config = dict(
    num_attention_heads=4,
    hidden_act='swiglu',
    init='uniform',
    weight_decay=0.02,
    final_lr_fraction=0.03,
    max_seq_len=256,
    doc_mask=False,
)
MLP neurons of a small language model. Each row is named by its layer, matrix (gate and up: input weights) and neuron, and shows model dimensions 128-223. Each number is 128 + 24 x the weight over its row's rms, rounded and kept within 0 to 255. Numbers have three digits each. A neuron's up and down rows have the sign that makes its largest values positive.
After each neuron's rows, "fires in" lists the words (lower case) most often at its 100 highest values on Wikipedia text that the model never trained on; "fires on" lists the tokens most often at its 100 highest values on Wikipedia text that the model never trained on.

L13.gate235:166182117169141194108157099108141116095083135129184133144090108143095135141096147125176109130116097081167132102081183166107102106146117162139142139125108121121125111125100183098143122139118119136160133150086146123134157140145148118083089150145118159131094139166125126131110070124125108122
L13.up235:143111116119131107091147115123140102116084139126210145143136086154144117087138134141094132123145102104136137113119138132106145157158107128120123111133101157154119119140214142183133143149138136057094140154151164130084113149167132147119093110106141082167087104134119131160119089130107114172
fires in: "is", "are", "were", "no", "was"
fires on: " is", " are", " were", " was"

L2.gate142:104146092110104145157148087156103122132129103108076115129135157171131111082089138142161147133112146169152122131143120134170184088120117126116160095117125140167145098152158135110081140132135172125172149142131130110148132109110122107125126148092110123103095155101118087142108115062112110155
L2.up142:129140114115129163089171118121125113123139117158105113131139121102108111117093137155096142091126158164147157134123094134140118151162070131090138123138121147128139102175129122100120149152118127152119148132136178118104141119142114115158134159137159153129128130171127118147125147121107131191
fires in: "to"
fires on: " to", "to", " or"

L10.gate260:096127162128100154091122114106127069161130119147131110096136136091070109159143150108122145097132142121135160141101095095113122159125142097151137132094140135072145147126159161134125142127134140119135134107138152188158117167144139137090104189162087150112092113161113116140101116171112110115
L10.up260:156104183148115158127146110084121108083082177129129130090118125155131129115168114153122139110138114178100082137139132131135131138100135119087101087148112168155178117140173140185152096126170119122132114126138126141158133088121127113147115126132157127102095146178143094150134137127119119147
fires in: "most", "is", "best", "was", "krishna", "are"
fires on: " most", " is", " Best", "0", "ish", " was"

L13.gate365:136119127118133127142154135119119148128091107147147100092128157107100107137108140126131167099089087113080182080108133117131133145115163135159105129163065105150098102160121139114126103164118123165160117183119112095153103100135099132093117134143149127100115131115144134136132115120133116107
L13.up365:123175089156171130075112103116153112157089157143132121124111150137082114143127155126113106152112112115119155126143120146141130131171161142140089124116076129124114105113124136129121123159139107137137133110143144133100148141105106102139142113135137113125093153095147158120131138151130145148
fires in: "have", "has", "had", "not", "having", "soundtrack"
fires on: " have", " has", " had", "t", " not"

L8.gate571:113149130140157120149112138125186081153103141150136104101094104147149171172134082126132153148074155179125144110143162106153141130165140151156132092122118109121149137149114175131126128102139137161128103121163145110144129163148150119135156123105120127144186108109122154167140122087139115089
L8.up571:108132148127132137157168126099135106124109166101139170148092144145116189123172105123139107084120074128121112113106126141117126107184123150122080141118123108122152137110127072099145129145123108066148098139155184135119099140145157096140086076159122106119137121149178181156128112150183086157
fires in: "march", "february", "april", "september", "october", "january"
fires on: " March", " February", " April", " September", " January"

L13.gate493:106130175155159114121128134115107116178089101160142076080140108099124150119130102149170142131132099155109115121129155108134107157133133093170123122125140146112123132137108160132129123114131126177083119144117129123159081112100125153137176144117130127156129121110140084125163126106196167159
L13.up493:126147129133123129155145133153102165141133104128147127143110149160118137134133108153107096157110172102116088139124144123164163102157125116156139156072121164149142119106126113172126107065164115120148156168164135150091125114126124162104127126112159122093126135087135157144161130137127134096
fires in: "this", "same", "a"
fires on: " this", " same", " This", " a", " p"

L15.gate83:131147140126115142148121120103113096081140109137098136108123136184135192110162131137142089113150145127103119101123134134112142126107095130135132105083100113086136130154136158096125125110109158120131100088126103111104102104142090158153088132154085136110084136149132159126151090160121120151
L15.up83:177174132109136109128147147169123134142107099140123111121111140127154101135112120138142122091135161130106136101168154176122093111095091112096140111155126127191111111120130136162098063134074149118106140128089088121136134138139166167134179135124157132130114135158092164147094175130177117142
fires in: "to", "of", "for", "the"
fires on: " to", " of", " for", " the"

L10.gate541:144160145111146126197111139139163148137166121080165139086108153085134115135152120144133100174145125099133149132098103148123118147095185140114155121126152164117147146111117103126126142132115086133149134142106105121134118130124152158141100119130182087135118152113126150102116110090122119150
L10.up541:157170155133137142168092110111158139140117114119144103086141140106165114161153118147146138107156147099124133126152123100144123124093157120107130140163172159102058153093109098109162189126138107161143156141110136108155137117115135128103105122139171106135120127112093137080092118152090137144
fires in: "on"
fires on: " on", " On", "On"

L10.gate599:128140165081134111100121136141127121162154108125149197126121096123146103121141095100085109098154153149088139124105151166147120070103079132106109162113131112139169120181099163096099115161140080122130129155148144132080110098141085138118142134145113103081130147150114115091137124128176152127
L10.up599:164126144100133123104166116138089089125090136119150110123152137131132129081086153152120096149157155108149117117086148141149150130172131159177139148096122145113125109170114155172146169110115120133119112086135153158153136117110134099115157097151155110137181143120118123151106105111127151145
fires in: "the", "first", "new"
fires on: " the", " first", " new"

L11.gate139:140110186097093135134152124132077107095151123118108118152130126123113098116145139126147103182121098115114106081179136135118127140140090144127120136110085122106113090122115112113160144154108167118127114084140129137155124123098137064125161108133120106137168115124137107152135130116131152126
L11.up139:129125118113072141090102175149188140079154112148154069122138114135115090089147154104101127136135120112140118108104161113095111118171168136122127086120151147121119146131097091129109126152113136107115122102133078165114148126088153154134111128117104109133121145157085114106100114153124104100
fires in: "of", "million", "praised", "000"
fires on: " of", "ed", " million", "ised", "0"

L7.gate316:098169111153125119137140103122131137099146115126105142143145159157144083109147104139123119077085107163135135126120123095161143113162082094161146108130126102119152137104173164116135097124105148151130110143134110101127168154123137110140184116156077128092127139127089121103126144144135105128
L7.up316:145187125114130149146143136156155130090134116130121146113153137118119142134139118129139092087096123133153126086116134132158135149132120136178166123091156096133177090103193176099133072107125180156101088121142098117094145138086139097153163123127140111080123125141114110144129125160158119138
fires in: "would", "can", "may", "not", "will", "to"
fires on: " would", " can", " may", " not", " will", " to"

L9.gate33:116125131118145145146068116143124192118130141126117121163107139133092090122112131138135142137123135093144062124090152109126128170117123093133084094139102184142105130114129125133141120123173136105144141133077120077166089113150139121119159123132088123129100193150101103108146145154130165122
L9.up33:159126163107128152118109117195157147120161136112162118088136122115117133132102120142160102067139121139124090122060118095108129144157151107182050107176129136131159119116090144130127130122112113126139152092119079104139123108139117139101144088160096157115180162094122130138153112124103139140
fires in: "the"
fires on: " the", " The"

L10.gate92:166102157143118127144135147139143119134160115114134137129158122093105142150162114166119089155134138113168124123150142138104131140153107172155133100135127155113086128179142179114119139154087097119144132151146130094141139146114113136156118101137085149135133107128103088083139144110152096157
L10.up92:082163134172092136147130128097152121128163135161137107122145101150187140156153145161146109114117133108154133119071145147118145138145077102160141129148133107130154171163195124087145147151112121132163144138114126114108157137097114101142117139106107131142111114093121111101106101122155110128
fires in: "and", "of", "to", "for"
fires on: " and", " of", " to", " for"

L10.gate31:131151173117113116102143131138121156144125151168097115131135151114176119131150136132148109170153144149127117177125174147100102125110126146138113126110151160100124156151117169160122099123126059134102116163112140124107108117133103142125071091099122100110095121102073104155156101133181151152
L10.up31:166158108103131102102098118169134125134077132140071105132144137144146108113125078118153127125158151100079122137123162084166117112109079140122071103082106128132099128150096109087160129096110139145116119091110133122116150166111085125074157123121137145184136167101123112153152159167143140112
fires in: "a", "the"
fires on: " a", " the", " A"

L7.gate487:167129133160138163129078104126109121149147114102126126163143133177133108161145108119205149116156137054070152128128114133153114116087128126117118163167116123119137120145176133138157144106157132117119136073149133155102137107123154114152125129103170092119135112137156119133142119134151166081
L7.up487:135106139134099142130104118110140127124145130112156106142191149147095140168144122113142134145171126118143149136090140114149100135089127132094158117138095079109103133110165087107099134127118136098126135122131126094112148134141136156123106139098163165173130147129091196122136158058109122142
fires in: "after", "before"
fires on: " after", " before", " After", " re", "After"

L10.gate613:173159152135114105120132169154120083155109130083114147125132114151098140128133113126157143123126099102161137113146109125117118102130096166116099090124138141147112108149128182164055101098134152101106145119141090106126152143143143113108131113136161138143169146146105185125116122139144157140
L10.up613:177142136135111126118130125112144122134126122113121136135174154155134174113101107138145108176152081120125151139115157122120130104141120123142097161155132119145090133122097125187152141114132127076145094094100102131162102105076143117119139135079143128092147152098072117117104115118135162106
fires in: "of", "to", "during", "until", "november", "september"
fires on: " of", " to", " during", " until", " November", " September"

L9.gate701:163136125163103115131104135169122118115148145144141170137117157124101096163131150118154138100107155121116115135171125153144157136161144121121131184135119145096095139101121123108164113149142165113123131152153122114121107146140114140080135157121147146142046136156117113109165130119144163117
L9.up701:121120126127140149119112113157084101090154154122147157133117187112115126151112135137144109113119118163155121143111150110120143148163116130179106103155153156126100115110109141160097115114114166150128092094170129111165123165097131148131126148126109161147109110127088151088095104130175126136
fires in: "made", "000", "gave", "won", "making"
fires on: "0", " made", " gave", " won", " making"

L10.gate227:132114169141141126100131151081153190128125101156126167105125123109151125106117090112116113155124148129157095128099153136124140129096111101129173110126095145129125138160120119119144123144137139159138146138147105128116117132111131129128125144138083074192100148130157089133119084144156134121
L10.up227:134143159143135118117162157135139134089141178140119116149119132137121164142117112151138087096142106105117118053104133159144143117138143151086115125122125087122116116143167134149118096117139127150129080132095097150075122119126114114138177096099115158148137112110092131103112117151139135134
fires in: "of", "to"
fires on: " of", " to"

L12.gate364:089098143108134116140157145109124127163134074134122101129118156126113115141158093129116111155134110144148158119191097155106130117122125164114132092109125142152119108107141154128110150156129126137134094126159114117139172129138142112130091112148146087116146175135117165107149121152125136106
L12.up364:107159145166132126106144129097135131144097131108113138108095074124117130114157127120171171117149087112092080171124144121102141092138136172141108140167126131106105124130136104132135161133089141100109134151143125113091126178121143137102150104101147095130105123157136133115097141116148129052
fires in: "september", "on", "san", "october", "april", "mexican"
fires on: " September", " on", " San", " October", " Mex", " April"

L14.gate519:128152122146129102110152125087125124133077091107151118172160129135125151157159133109208119108175110102113125111135135153128137121119121150140146123121123093117149158144138115114101151094115130138119151118117174166121150155161140131100124146118127181108083140102155139126117138101143179110
L14.up519:135156095147107121139113159088101115098110105123131130120150141091107085126124149139132172121124117138084128096142115105088159152133160129186100127136076121128111108076161134105154101122126118124165125150127156131166153178117115145095128140145110157117177107172171095136136128135146135121
fires in: "is", "are", "was", "were", "not"
fires on: " is", " are", " was", " Is", " were", " not"

L13.gate432:101141130082136124124091120097092133164125157185169166116114137104127138081151135103140125172112089139084100150134153132133138118111141097094161190111101110111142131133137099178141096105122109123086122134126156162116101119144182100106142130124112126105111127119121155135144075105133108144
L13.up432:122146139115149132089152133082134099147144122142100139149103157129090123094134126151145151115107160144132170125080213127135111152129161136106133152139113172155106117115164117131139103098089146152121153138105102151130107069156118171142124131117119112134131126069110150123108126116110091102
fires in: "in", "de", "of", "joachim", "from"
fires on: " in", " M", " de", " of", "im", " D"

L11.gate669:165119119098128120134137113134142116077189102154154138116106113123108104146097123127093111092097133088125094099109146087143137121133166140169141128142077159110142121108093118126115153127142169135116111142127107131120102108156127116142173170137140129128104143124124140129130129181115138152
L11.up669:137085125120109100139105133137113128134142099111134152124145112121102175092081064133109120125144124120092111132103078094086116109125131123120149116162119137118120142099135164138098127084113119099105183147107123089124152105116121099092126162115158147082130154142108138141136104165102157165
fires in: "the", "s"
fires on: " the", "'s", " The", "the", "The"

L7.gate134:155148155159125064132127135142134131118161127138123107133116135138132122129125105159123097110116121156146143143098127142099118131128140095126138115115161131118140115171150120116134164111124095131117097143131117161097117092121126095122145170127155125150120105158089140092146155138108164151
L7.up134:091128145131157122117113142147121107138146129129171072077110168130125091135091082084120113168141160136103181097129107148096109129109153168147128120098104146153157124182144173148122125167105154094134122138132123119131137122146127148094183135071116112119163147148118111112129155100176155107
fires in: "this", "the", "these", "his", "chevrolet"
fires on: " The", " This", " this", "v"

L2.gate82:125159112147107127144146114064164089148074153129137151140097114136129160134121148099171097119138159130140127116163131125188099133133137083165122149174138137107108146151132147127167148122107156128124115158099114154124103117132128127108112187118126100135143167119161114128104156117131140149
L2.up82:103082138101146149130171156112192113147121129109142104122160120161127181095097130136122113113168131124124151138135130120117155158100095112153115134161115103113091164140114094108174145112167168109143136133113137129116144100110171100095179145114133090094137195113140146155104155104165154135
fires in: "british", "2015", "2025", "european", "2005", "1975"
fires on: "5", " British", " European"

L2.gate530:102134183141130162129113155102112134138131120104141097103146165136065151114087156144140105140132132139118129171111140108114104157141183104131124142106133115136145107141151129142137142123149144105103134169136152105112119141135145115119146135109153158075150162115113132152121182143113131120
L2.up530:101123172104110139157081154130109124162131110137103108141125159126127126141077130154146107163109141156162106124087097146205137121134094143109107127137121128116117107177124165178081134109164115128089151132142122079135128137145108134128177169120120131098124142116134183107109129112127128102
fires in: "british", "german", "germany", "railway", "war", "revolutionary"
fires on: " British", " German", " Germany", "f", " railway"

L8.gate469:086097114151103122104130136136093108124113114115163115149160108130095110139126070106098116123120150144117081140117119128159154104133119092130106162157146139148157145128128093108107100129121091131121130120120128163123137150107113135127153085096066172142057130146126099142133164152141126129
L8.up469:097125144108114161142154181090148112118120137108114163079131140152073137112149111087107109116095109177093140151137167143104135107145138119130151128140151117159145184112133135136128123082089090095165142105137085115121119083101143132097132121118113113135135122135113149122128122172112123161
fires in: "who", "also", "and", "which"
fires on: " who", " also", " and", " which"

L9.gate570:155124116162154109130111159130134108074124129097130152116143094124166150152108098126188144136148147100063162129168106176115140118122114111124167120166128123145132099141106142139104149133117122131119156128125093123109155142150150110130164107126137109119130149124060063093051118118153127142
L9.up570:133145155137171175098111124127144169126136161157130138147090103123127121095131088118150156131129103148087133116144150109151145153105134155135126081125106164174140158108143147131123122143115134098101174112091104093146119167141123150148111148141102083137099134112068149097080099162130129136
fires in: "to", "for", "on", "of", "planned", "eventually"
fires on: " to", " for", " on", " of", "ed"

L10.gate75:132160132156127118142163101131128103145101073094142148131154116144133128104132124125170135099143130113098153102119156116134129123137158124100173102151135101119129110170153113090135110137117111111171125136166082049073126118163136144112149117129133141087076124145137151165116131139136089135
L10.up75:159127118176137121104127090088165107116140131140100149175124125122085158119139123124121120139133112101117169109112057137122141114120120141164126148059117084154145126141139145143125158130142114133145094137112143118126153120138116143060150077096099175136087145139127131160149063106169125107
fires in: "had", "have", "has", "not", "having", "ve"
fires on: " had", " have", " has", " not", "ve"

L12.gate618:159140167158186103116090109164102131119115120136127157105113115171126122145082136141165118143156177146130122107139109196133127146125103115144126128117077116099145117127176128115097135145115119160097097123106101098107137146084159170132127098162116139121120145115100161136097100083124132119
L12.up618:182177139078114139104135105101131145138140151140169142106146185140118139158140097086148151171115101169086079108123145139179094148109168167103129099152119116134134112113076112141146143149105129076103162082144135147146139102128118181134141104094099113115130149124113130147127176130172131122
fires in: "to", "without", "with", "of", "despite", "following"
fires on: " to", " without", " of", "pite", "ollowing"

L8.gate243:120147137101141167116115101165139086142126174112136103116130123126126140111129097139174124173098154073110153102150197153149141075110135140110111120112113157166144111148143121152165173099081112151115140116115129148157113139134105106177120147124128162127132140168172143128145153160102142121
L8.up243:082157170108134130127135116076117146140138147111150128121122153124158158140156121144119137108065116104168118136125123137100164117150132152102132101134169132141117124118167149111084104150077149113122073161129167141125144122131139099157119108132126147130128105178168125105123143173172152122
fires in: "the", "of", "their", "his", "its"
fires on: " the", " of", " their", " his", " its", "ed"

L2.gate509:129122145137141133107158101097130076160153122142175142101104120133142079101136126143139138103111153071162113196101115098176115146106113154143145164145155091097133129152115133191120106130153142095098114119141145148124150119138064180131152100133111111134134129124102106165191133126113128147
L2.up509:149142109109161132121115116137092126141133155166116108157144092143149070140188101126120132089153118104142139116110154134181141156127142124153108153133141121127133137130134175192129089128080097118122147089135156157108118159150169122069161117157076107139154099168104158128115103161139115142
fires in: "one", "following", "each", "every", "there", "what"
fires on: " following", " one", " every", " each", " There", " what"

L9.gate103:111149136130174134144115149099132160102137127127133141168148142114127109125163127120195113106110119112083101117124129141129159148114079078175171114115135142145107125160142166105113109131080121118138089120124134100079118143132129098149134123161127134136076141141130124081150120129106129139
L9.up103:140112089136129141132170106106086119130174141136132113152121132133137117156114123149164133101108120142088133074130129118141113130115169090136158122145144104175162127120152135175126104144142164120120126149141113096152142109150159102139107124109109123156107119138162109098117113110102146114
fires in: "to", "i"
fires on: " to", " I"

L11.gate217:135153074129127164097145113096072161100093080115129114156115142158108153142137131126143094144122159082106142140057191112126151139152129123096155077120083117126160106139164117152040115112121143115173087144129108119115091134134108110142139123114131097121093116129143177138094120120104133092
L11.up217:101152139144132135092187119154106153125134132156116106142100167121142142098105131143177090114119144140140127119127114082113098132132140118137133149136079094112147123086138084105105144112121121112108175122106153118177113158162136161099131113111143140128140096118164167164136159129142121117
fires in: "she", "they", "he", "video", "to"
fires on: " she", " they", " he", " to", " video", " She"

L13.gate551:109150146067097118162132141160147133104140157116070117124124136124092124163124138139124144142144142175175152124127069133100066126135152134144115136129146101139120102108110178147113151147160123161116127166134112066124128120128142076141121149100137136087103131167110117111140112152138122130
L13.up551:121128095142109124153140123115133133094160118183115148134159131156159112118162122133183163108119133088136111144140085098157120060107118169130156078137168098122160165123148146171131165123110147103148084118133153091095072113127131112131112137090133166148123116119107111160102112150118148137
fires in: "the", "s", "first"
fires on: " The", " the", "'s", "ay"

L8.gate30:121118119131150147155136121103169162107114102131132130140135124123102167156129114143127158143093095148101117113124167117122152179129158063114110077141108121158161132097109161127170164084116181151131137092103138097122147155124146157109098118142125149117110130116102121151125117158158148135
L8.up30:119145060112169124118104140126142117124114105132155109135124127148108110132063160104137164183142149139087118122101104086090147138150133136127135119138089154131149141120146120096122142114096139131123164156093153121114121127118126137178148123152081153138149165103152134151116122113092135141
fires in: "was", "were", "being", "be", "been"
fires on: " was", " were", " being", "ly", " be", " been"

L14.gate13:130104148114092121160085136117113162127112115142163125095145135146123153130157118131166107159125164129145094122116143145117135124098134154159083125126107099123084116132118151106131100164166095128109117118099125119140187148094124150097146125106148087150119135145134138162102159145161143174
L14.up13:122202115168125127146109152154188165111130178100157119146116130131138115118137124139115142130124108139083109150117153106104114123108105096148162109125115095116091132110146154154143144096124137133117094146137151119094143117119100135146131132122152109137124127130135131110094127147119140169
fires in: "the"
fires on: " the", " The", "The"

L13.gate226:125135123133120128138158130123101108135124132185157135109140134050124141123152136091131099117100109138124125143126115146171196124100095137096123152088195115142136150193100107125125123122167139123117129104120135130143098098125091108143173147176157125127148137108158121151059076169130148182
L13.up226:104119137149113130112112098071136127147141124107149156110139125103162149099120161136098171113119117144152141141121156143164117171088131115137083124121134122143113130131138158136134082112117119091159110093147126124125113070117143130138118108093121160127085132173112138144160100097134138157
fires in: "of", "in", "a", "british"
fires on: " of", " in", " a", "ical"

L13.gate597:101182136144109106070115109152117095174155136126074116118143109132084110123175141138082096125108153132114129088124117121118143116152093156155127122127163128106163128132135115115110106139095128116115118106094107135103113148170085131085159167126154133142175144178145125100131123109112156107
L13.up597:122129115153153084113119135158119065110132133127110114089150190137107114094140119140103127150152143141128088161105104094101145106155123166112121078110135126101153112104141180106118125139113122128142128153125150101120099106102076110128146149099136107116125109121095163066140146139140125096
fires in: "there", "these", "this", "new", "fewer", "original"
fires on: " there", " these", " There", " this", " This", " These"

L11.gate168:114154111150132124122132126137141108133133167110120133111124098112134113128092124086155153149117131176123107139125126132117137108058121114146093188103075156138149120172143155109177098135119120105143101107143114147120144138149099122142146131123149120107139161171110120127150164150107147150
L11.up168:126142146133097108143111134102123157135171147115115121134137116113141109101127122104100144134119143162115156103109125135130158166163106127129152100161118131118135162147136130144097108136144130178084094147139115115096108117103081110116124115134162102103117129133092137096168116149119100173
fires in: "the", "of"
fires on: " the", " The", " of"

L8.gate234:148130166132163132124136135152097132127136096137164132089102113117138047155111117118119115153157142154100106136146154147095150147149129134147150117121105134154105132144120143138126151136116130118136116170174105072140132123089131118125156155138167115135167128139154128086141153159122144159
L8.up234:150109107132118182135113104153098104143116130090150145136160138159138114125095160128159171158153142131116121139142140136102140095146099137131098130108146138146132102143129129137116131116100115092146157124150130196100165090167161076120127166141113128113131095177150132127105150125163128172
fires in: "no", "the", "as", "not", "also", "or"
fires on: " no", " the", " as", " not", " also", " or"

L11.gate419:120128085112134114100104139099144138129169105131108128153162108114120150097100146172139093138140101091116141113145097143147144108126119125095103068148096098170113154133129179135123112174098155122153129146109150146102146068132140161053170111129122106134119116117132094147146133112144065130
L11.up419:153152116166137125119123112124116129109089128162134104121091161148091120140121094099109138102106125060158067168128103136148134124120140133109136146093111150058151101135149147148128154133092104134121118152133151125129085108157097110113128113113160124122120113122156120152147121149145103118
fires in: "has", "with", "had", "have", "of", "are"
fires on: " has", " with", " had", " have", " of", " are"

L14.gate254:110170141130131132122129128115101140166124087128102140121189095088109118141109134179123185129109106156119117123148145126121119131106150138103155137166088116128143133124207177109141118123158162149102162162212122102126112136110082124129105119122147127127111140084129144133118172127113128124
L14.up254:133151114136135086179150120122086119128111159093117078119116129083102078107129137200108125116153114146139154113129130103146108100174140112115129102134123135132143085141082150106167132136157118122116143095100146107134111122124085180109133111119116116157092119115109124133134140115144107108
fires in: "with", "of", "to", "under", "using"
fires on: " with", " of", " to", " With", " using"

L8.gate514:130151121143113121121152135148127126157143106154115123121108163111171115186095120162134138137177109118084134117131165129123146165086088112164138120140124143127127117165136149138123133126173102104133122143141110128121139141103145116125158146092098117132103115146088133113143143144129141130
L8.up514:145150149106100109143143153082117098090146111141144106099113085128137140124146130157100121153153118133108078107093133136162138090135157134147159149131091132131128154165118130162112169120164137118138147105112135130141100110112113138122139140114133143151149142094133150161110134139108113196
fires in: "the", "of", "this", "on", "along"
fires on: " the", " of", " this", " on", " along"

L12.gate578:173117108119125090143115076105137151111145100071124114124150101133119140158124103152105147138081148131141125109140119107128129162107118107103143133155107136114178107133100102155097135102158117132114093125134122157111139149127134133118107162105108121069125159129156107157144135123143176110
L12.up578:133121130118134173113150134109127126155128133134118169149120109161106132162158137140143101121138091123085134130104091154080127122139118087081130195119096112128089141148083139102173112092121094169168106118140181093141115126133111102144158153127117108134151143121127115115154098182095150125
fires in: "who", "and", "his", "which", "that", "is"
fires on: " who", " and", " his", " which", " p"

L9.gate388:177164092092155113082156135135072144116175105143125109131143092140127103121140116090165119137090164070144123135127127141108090132130189123099092140107109131120135108128106101141117090123162099091094104122148122152110139127078130177152090100163130119119092157120139140142121109161115159133
L9.up388:158133134173103150119105111145126123129140149114146148106128119146134156128122095148142113114081172131144111116111146166137126114139091084124137101173098125148189151117121154175123101115099155122109134153167082108127118160135084140181151124117146133128147127125146097140163130146108080146
fires in: "a", "the", "its", "s", "an"
fires on: " a", " the", " its", "'s", " new", " an"

L12.gate15:117171132132114122109127154097086097182129135090101098153144130138133116121152105138152097119139127103182189143076131148130129101127125096121173098153160154082110109151163158120128101111171137133140076111115126097155145143152147103119138137106127153163141165160143087149140168125150091143
L12.up15:158104127141135148126138105112130121130105075111122141134152121139139110188131156154122117141122119139135164105136131114098131156078132113115097142121124134137122116119117091124071092153145140160155126151072098112143131124118174103111149138139153118132099120130119169061075088146124140153
fires in: "of", "at", "in", "to", "on", "across"
fires on: " of", " at", " in", " to", " on", " across"

L5.gate142:113180149107131141137154132168141104108159153138140133113139104083163100108142117106138135167125115120116123119173105125130125139105166110148115161142093115114088114139069094109142157110163096105130121124125121160138172097128127117129159095092137111128121145118117141151148121137087108099
L5.up142:128134118122126104071118111102083110068147129121139115165119119109124100130117130133127114092101157119116131124135150139092123147182103134141151140170178119107124110135139113129074129145145118154094128120111129115130096167087111149108134121132135152126095135147106122079135087100147125155
fires in: "000", "100", "700", "500"
fires on: "0", " Max"

L9.gate86:146152139133156100166128125129118119110139095128137147160108123130204132148171112144131122147087107164129099142167120117104167082135157116115103130105132085150151143172161121181121153176134123135152123140134119061112156135123090088137110140132108132109161099170139106136128108103148181189
L9.up86:143146132100139113130123136150139114151140132167073117140121149149116122128113144095130127119101127105137101118137147093159156074156168118145108135099132139069151162118151154114139108137113135042115124127130128105112084168143138140177129136069173080121105115118136071131102137126141117134
fires in: "of", "the", "s", "by"
fires on: " of", " the", "'s", "old", " By"